From a checkpoint of a small transformer trained on Wikipedia: vocabulary 2364, a variant of Adam for these matrices.
MLP neurons of a small language model. Each row is named by its layer, matrix (gate and up: input weights) and neuron, and shows model dimensions 128-255. Each number is 128 + 24 x the weight over its row's rms, rounded and kept within 0 to 255. Numbers have three digits each. A neuron's up and down rows have the sign that makes its largest values positive.
A block is one neuron, or neurons of one layer that tend to fire together. Before each block is what it responds to, as a language model described it from the Wikipedia text at the highest values.

Responds to: Mid-word continuation pieces
L5.gate224:116151132117087133122102125105116145126142128104138115215153110121153092133104172125099125083146152143102065107135099123102143187112129150101140158087142113127132087119143152156129122125102116177119146126140190153092131136120166090094107131096113137157136127108105136147122085149122116137158141123110086131097145116144130142168123126123112131130112088119109144147148124142182100087141
L5.up224:105101130129118128153096107112110171154129151065146163151146092147176118174113120101121142114134107133094111136125121158095139153144164148104155135156136115167156120124120135093143141134106112150110118131131139144089121106103138070129145144145116078133138135114120161108170094144106164129145107111153083133152161153139116151163109170100119136143135107116119086177141147102142066126122
L5.gate483:129147110093126160117114099162157129128143144083130157112098126171127123106109145104089142154119140144123114068122140143122109167080126099118127170134134083154160150138118131114153134114153116118081143131144131100135130107110134156115109159123129102129097116147096129137185113135133109150142137110194064142131193134144149140147163151108139146137158164098111107136147175160114126144090
L5.up483:113125112112091157148133117123129154137131142169134114159135117144148170099115120127115133112103133156111114044133154177114102128154181114132170122147124112109119143119085112153120134170124085178132111131148123106087080098151164118128154157116187152118138136099095158121126152144104155152099132148158103173124139179131105129180098165117127148146158133089099089158126137130117123130144
L5.gate630:088145159106125164147116106063118117135132111106099153162127107159075131110108117147106146146161114124101106155085096130161112128137151100072125127103107115118150090137117158119110098111110080143074204106124111104136175097096140134107117137105137108162116154100127121166101129113146132126136137139153140148138107146160145144146105195126159110148156148127111100116161148157123098118131
L5.up630:136152142138102147144136143116102109107064147098108124128141167106139099120121142113120122164126089143142115093140142144161143098134109164134131112099172134158120105114153102148155106144158081158175117127124122170122102122139117158128144173104141107137076144124126127106110085107101064103084135150125127147148117127129120091101103128101156095121163134164153113108129123129146089119126
L5.gate649:117172170121106185120161097135135095169139147074151154114106140142103130127167115105108138141099126169118131161123071100137141097155116150136119127130122101131156122152109095084132112168090073162131135100098148125116097136120177160138197121093124136110139146142107126100104152120113104127143125132158097143166116104127122134142096148146107107128134126128136137132159133071157083114119
L5.up649:103158193116110131135104142179173135148132155175139125127092112116104104120174134166129176139102106144103122121094120160145101154160110129159142105130141127146143119117158156114119094140079117162132162101171104120149122184150164145104118133101128123115101127136111140127188132119191119115167147140130119132175118143131145153109141087132105102105179113171101158078134089099129151142137

Responds to: Mid-word subword fragments
L5.gate219:144118121125151140100102115175115130091141149118125099068151107158173140148140133116097109169112132138166146095131159124109118117153130082106144160093100105119134103124116129129144147127136117198090129114086117120180108122072113121121139127117129132113142126126109128105146087137110156146094153102159097129090127106164102131122148146131142130139089083113161114135117094107131106109110
L5.up219:104137113121106118139116103154159136148164113119143142131112074168119133140089123148144118112112110124108139108132102136160130125148119148131154161125135131125129113148094151155152116141106108124080141149140155102128117165151142062147159125102144110092107118122117185156140142140114102148084158145168157128170127113140153126135152076092135132097095137137124134164120120104114105119117
L5.gate490:149139154073124116086120103095150090102139119143124081133119209125142107085121122122103128123105105197120139131144102129157117084122120126110160113139137111101124129137133086141131136135139108115130128138104100131109154131155123113144131122126126139125153199098103120137117109136106163144141163131180127150109169107143148154141108159140158094123127145133194147152126129170140116126134
L5.up490:083090169119094135145122101132114119164103111167127106108123166158146120130123174139119131135143116134098143089106099144176120107108124126103133114131171065140092115115114124093159098168159124140098124082083131118154180122150134128141128147110078148127127146103189113143117095119121139094200128143161154174160136127113184130099124140116121149086173119155126135111153096143103124114145
L5.gate588:134169149140112092192120107130107105139114136079122121122136151107136124089130154122087108172107096119121142085113107151146109150140124177119124163157115113148123128133156075106131176098127154131126143120112107091157151169175141087119140145128132105132124110098108167171105121118116092129092148126102115127146131084137140188157127091081136124139178124145098144120149088147108099125152
L5.up588:147134165186119082116163114103119161138115144134138119140123161112148137142137164126123145095102131122125127096139078119139083090122139143160141200149186150142127174109138124123160138178151154137061108073109080151155158126122124129149129117129118113118136126093134116127130136153163100131145128184150112087118166142154184133118120118135122110079141135148102138134154124128090163140112
L5.gate655:123097144105168094109130104109123139127094140178112106090189087134144137097114136126106091107137106128137124125128124091153144129101091121108151153086178121134139098174102123154191113141114152154115112100118153077161104071149056122114107181109137096128102118120101115112126125133121120152107138183155121110087163108147107122138145117176106123117088089180130119138134127136107125123122
L5.up655:145144143151093145141160151146123113123148153092155134115119109133141176120110122121145187115096094179139125104115165152126111141160162154117130142139089120160111160091132142137101130120125125083112116136120102172130198122126141129185162105131146137118158165105158103115142102114103139117137111133129104125129150162136166128134067157139143131110127134112141100125152112115187097150083

Responds to: Mid-word fragment continuation
L8.gate5:121129116158124159158139110116109110138133132165145124139108124153179113115130124148142137177162104140128088113128183108217135131112133132141101111081134136114128118141145103142116102083129094150143150137117145103138133131130081122133191150105136149091130086125105123184136130114140132140125147110142139128115155148130160103145138115153120117096164090128141123101158077130142156083125
L8.up5:128118140100111070150151129143133136172122188110136142143130143140102167157092153149144085066126164139138126120107171122139144107169108148140115153131131111164155149104135104159147125173100159119131132105183144091123135095160109140124123161157154104078126100106139127094144137106114135106153135141142071121111147129120130104135110129119131137097160097164150111116125124114145119109141
L8.gate65:141112110136128157140175099160166098105092117117132120107137127142148158097141142148128098135151117106148168122128131113187105131126122145130109128132159105150125115117081083162089133170113132167085105078125105156151121146115134110137108142122089145117139156114143090117148100136114100144094130146146099127140155156160148131103123146121138095140154136180098139123125138126125142153135
L8.up65:171137168114071092152128129114162147099126094108124113102164101099112147104110158132151123176111140075100144161119162073107084196150084107117161106121161142146154140101128169136122121105154132123123126127118124096088146110104112110085159148115154140106138128127126115136144127152130136153162098163145105131151144153128139143158137184157065120108128124134109118122109105084128125112087
L8.gate128:148090120094160123125107110071128108087132144139128067133122130123129149124113137115142077143109125130145165127104123158175146140118132116157164154106132130148171090141079111139145091146157115119143158109126130096125116148120150140169110138032124117138142121144120100120160132094119129162115152095158102157112145156133095108140102148115176172124132076094115120131128130133135112099123
L8.up128:124136159129175126134110152103113104146103139134138081114122139115151128147090143117115088099122114155132137129134145165166107113121162118142144113127162127119112085142124166122095099123148127127119116151142087146163120109137139156171066143112133120108146134157143103126144150114160136090096114125126103151171128161127103110107137122127186116132164115085150123184129132153118159162139
L8.gate241:111107115132135185114157098097141105119111122128121148107119105146113117134085143128113100140136115207135110129104173107134134135105099151100141115155148106096170156099076140183156102148136119149121116114124147091130119122105131130116130148104123134159190167102143146122137113090143157095110134106154132185147134131129109130157134165131132150153127126154150151107155139103155090117129
L8.up241:088161144162158142126169136114136084138123145174105136095158146122142155110124083151129121104111136116090142113102139112108141116135167114132130083109143166078099094089155126123145123187144128122111181122156142144147125125148119151148107102141161079100110123141139135142112164171121145123103155081112109119155159115125129106084127128191147091099090114129101137141140128154144150125138
L8.gate268:117137158110131131123099109103116147099170147154129147117116135104136140114155144148120119105140110122132085074130131127129164137161164128108118087141126163144067118139105155158140096148107097131128142104125161093090129122154140107132141149124105124151138132139179121139119126118113136149141114127152166127142118136138112178171078142141144151119147048121106153162138161091090151058103
L8.up268:143120141127154135098090106098087143131087142152128130100129128121121155129149124166126137147146124097153137146121115120119141115125124074115080148112110129156134068113131107109105147098140110120141156103102104121093106099084144126146140146098150140147154127160141132105111140144142071120131152151092140165126133127100093110137186163119181128203139142105114170126159093133106121155117
L8.gate351:107118136145171140090156123148159174105134144127133128104179110130110118142146137119144098106141135140133169131145112128126109173117140116118140133084106112098132164094099103092113142129115127149149139139135172104147117123104109149112132083125156149088103163131122153143138140107096075151179150107142139123141134116153171116121141134143132155138101121126110147147072123139097102122125
L8.up351:136139153141120111113131139112158138114141110094118122103148101139106141115109143124133128117138136113153117123105158137154090134137093096122138140156156086135172128144181118165140120062120118134095094082136077105106143134116122133093107104119125157138104129118113178118154159125147078113180100137129106121149157139120130160192079149148151126116149094129122099122114107166177127131099
L8.gate375:100108136138118138103145124110108109120150113114154096138083091111108127098155085173130087145100171134102151075111134126138146135134085163116129100137154131098135106136107119132118149165116146126169167117141085092084131129125112102164092133114123105074138144140119124135142149136121104138160107113127182164150180089121129118135102170090161132122105080131100144164126113096138113094170
L8.up375:125125157123130125157120129106128104178075107091146109131116117145133178118153099142080111151105128167082109117126106112139118089114141121139142124128143030153148134137116133149130078156157114115126114108124113133186132116128106096130134097096144136105134118128119129136094089097137114117093079125114112176142153100145157088153106137133132133102124113097157154156133108134106081100136
L8.gate466:092129098132105120130153107143093196129140107131140132159134082146110152101106137142153136114102128082122129081135176147131112135137112156102138127136156167113101118132134177109134137147130108165112139122108122096079120105072115104088108108111085174124107108123139165141166110183149129136099146123122173164123126141123120151129097123132158125136114127127070125120124144110153121098158
L8.up466:093093162125108117107104131098120121157164141118142146104112092118128103125112149144111119147160141136076133109103149110098132121129154161149137131147154116152131121150079161114147106139155140133178141120140124115122109120086098097145066161091086180163150112135101139121126124155133136147094127164145145173133147124127103140170122149144139142121104108129124139135125167130140162141110
L8.gate482:119097118132100153109099117128108121115159143119107140100164138146150121158148126133106119118106134123109151131154082111109098121121142122155107150103081150127157121120108095146140093158145125132140113134146151140125142071113132159127113180130146134143125173121133093109124094156137153138139131117100104111151110170127124097168142128153137131170155092133101126130137078137153156151136
L8.up482:171144129096152126147121128121123084120156178122144073119109124133090099100113162109111133120164113127099143112111096114079138116173127131139139143110134091156154101102130152160115167121166084129205151150057159137109134086093135147077081131145119116108122136113146141154141078145098114147134126076103107150115141110085128129131143173141137102146088149110126090123175123094156106112132
L8.gate496:189137140141135147125120119085108133104143118109109103156109123132158137091117134133104119161125091128143119115108128139150131132104123108130100159138147111142131153096095123167132118118143106121122154184148142148146122133134094143122177158100112137133141139135101105129140151111137136161141096140143079165133085160135140161106133114128124160081114171080121120110176124165115090111108
L8.up496:118082130105135126170134114136119127137110129148110107158107154099152139106121138139117127103168084141129142104124089139142145142087155122135148139132175133149108089106101122138169120136135140126116152141126110136103147139118132177084183133059133157141134092107106131157117158173139159160099123131137108136143115119088136149108175127134100148115163111122177147120115094123129089115116
L8.gate539:111106101141114135084114095103133073108155167142135083131141099113122149137101139130083122118136092134131138134083107135118123159120101129141114185111137073143166162123109124120132086094162113117177136080140169118120148085123169105132128119131121145183180105131138150133097116126137123105095121155111141135146117149100098126137130134120104132148117141122123117129170103185123099152118
L8.up539:143118125092095113123162136087120126115187121157121135118138122117121127094128114138153079182117175087130110114176120115134160153087169139130138118143157149140104131115155092121131123137122147102133164093121147097109177155085143144134136181098161125119140133166127134123147122188160116134133108161157138138124168167130124152161088152139104101119093094104124146152146134128141166073124
L8.gate573:165099124146127174131143126154125125119109121163127129127165131172122157098153151152106107104093139144176108097115154158135159147109171113126157132120092127097128115120108132132155148143110115114102109123132102092116128105113102154125138116158108122155120118141125185181080149114160111142130101122103120160103160079099153131123133149140153121118130124100136130109138086106072140126107
L8.up573:127098146116096145099120133113108153113135113146115133131114163126135125099134105142131107134112163093104170157123126156094109127127141159104138110133159134140141150106117132136112105077165103118142100162190117130123164128111133128122087136125133138126185141110130145120108103168132120138141150103130118134131125139091139064161132179150121113148142093123112088119112143132179104055145
L8.gate624:105101112114119168148154112141158163111155143146153133141151111150125175090134139138134090141141113139179084124134128163156133142077152143114152127102124136132163118094112113149114139108143097130123137138130142113142164132129117082144130109097098158119137135157142117120183122128166163120141174119153133172100127127168123110142141159088155106135110078089145129151117116111145078112110
L8.up624:105079165158160100106095133106158153131136139148179157111142114131150141118111126133120133128124149154154080123148113167113118095122085121109127104091134123139095163161146092143104170118129112100146130090133147136096097124143104087072169110116125166145107116155149156119162111118146142166081103140105146099120112107115149131112118128129139156131143056168103121212126153136139117150092
L8.gate638:121111118128121187143108109113129121138151153109151117137162111145148164138145143137094074115090154114120113097086151130179124164111133136106142140131161107131149113162078090130117117162114127141140123157146109115113137112104149118170115129135119094106116140116160129158148076083146116174101144146124083155122162176164142101098121145085153150128158095091110123130123118122150125082131
L8.up638:147126127105143115127148146107104138089127141158174110152114159081106162165103089139149090172105115126130127137154116124119112143121121141104123119146150118126101115131126108134124158140132125110124164158127171145100112122125109113146131125102154162123154123157156121124110175143117089128125156156128099136172093174110134124119150176132162166108089143183121120113140158145086130119126
L8.gate657:153104108113129168119152123103142138110109142128150146106106117150138125092162109130105173092089140142138113125090111125143138139131119150140130137109125082127110160088085145171142123169148108103084111145140120137135139140152132113171104157064142165111144130137129137120163134143118158148131176125172109136078161160144163071091110125160138148115128118128161110167119151131177090115186
L8.up657:154087139154149141099157107100133184128149120137142143131138114143110154121124117138154089110095114140165136127111139107137073090119104153151136167110146162141122127172112148168118120173144137144126113119098140111127135099106135116158089139096144078115140113103127134090098105115171133116148127164148133131135162170123095105137122088128087099137157111151144145156130129115141124074125
L8.gate688:126111134136157169067157076131152156152140093148127181090148165182136121090120089129109173144119137180167108151089128154146120162158146102131169144143130108118174167098084154120127114159119161143107169101132136126119131159134116147167096111118140160122133156141125147162140171132132102135160102109153146147119093141184118093136116143148131127120121130102124144173131118131114104103125
L8.up688:079120136188100161103159071139132125140109116117160117124158115136085152053119113161124095089153089140127094100129124140132113143138129144122137157121139091136110150133131122127107091112146194150116140097126107082121132114122134135132136141134138137155145154142121123047134117133114143089139094106125142108139131159150116144137079150116184153123180117161133127115137145118115110124099

Responds to: Blank-line paragraph breaks
L3.gate262:110129105145105103139088135121179096140120113140110095096166151153123095134171113121125102110139109152140128130114143145171128175127098143096177119078119076104114114145155131132121102100160121170136158165130140124139108119150133108060096167128122138130110129167154116134150128101093097127157141113164135163110093104129109077097148117130193109132103129122120123122107138172150132128184
L3.up262:108135131117114164142109131083176213149143158094104135150108130159156126107130110121137117170126122144092130159136127137150169105140115197134086116119121132117142103135128137143085174102160115138135125110142126129101138123090118109134103128104134063099151122107124108116121113131127153125128099176111115093160139122155154143128117107097121127134169131095133161142110106151124113145120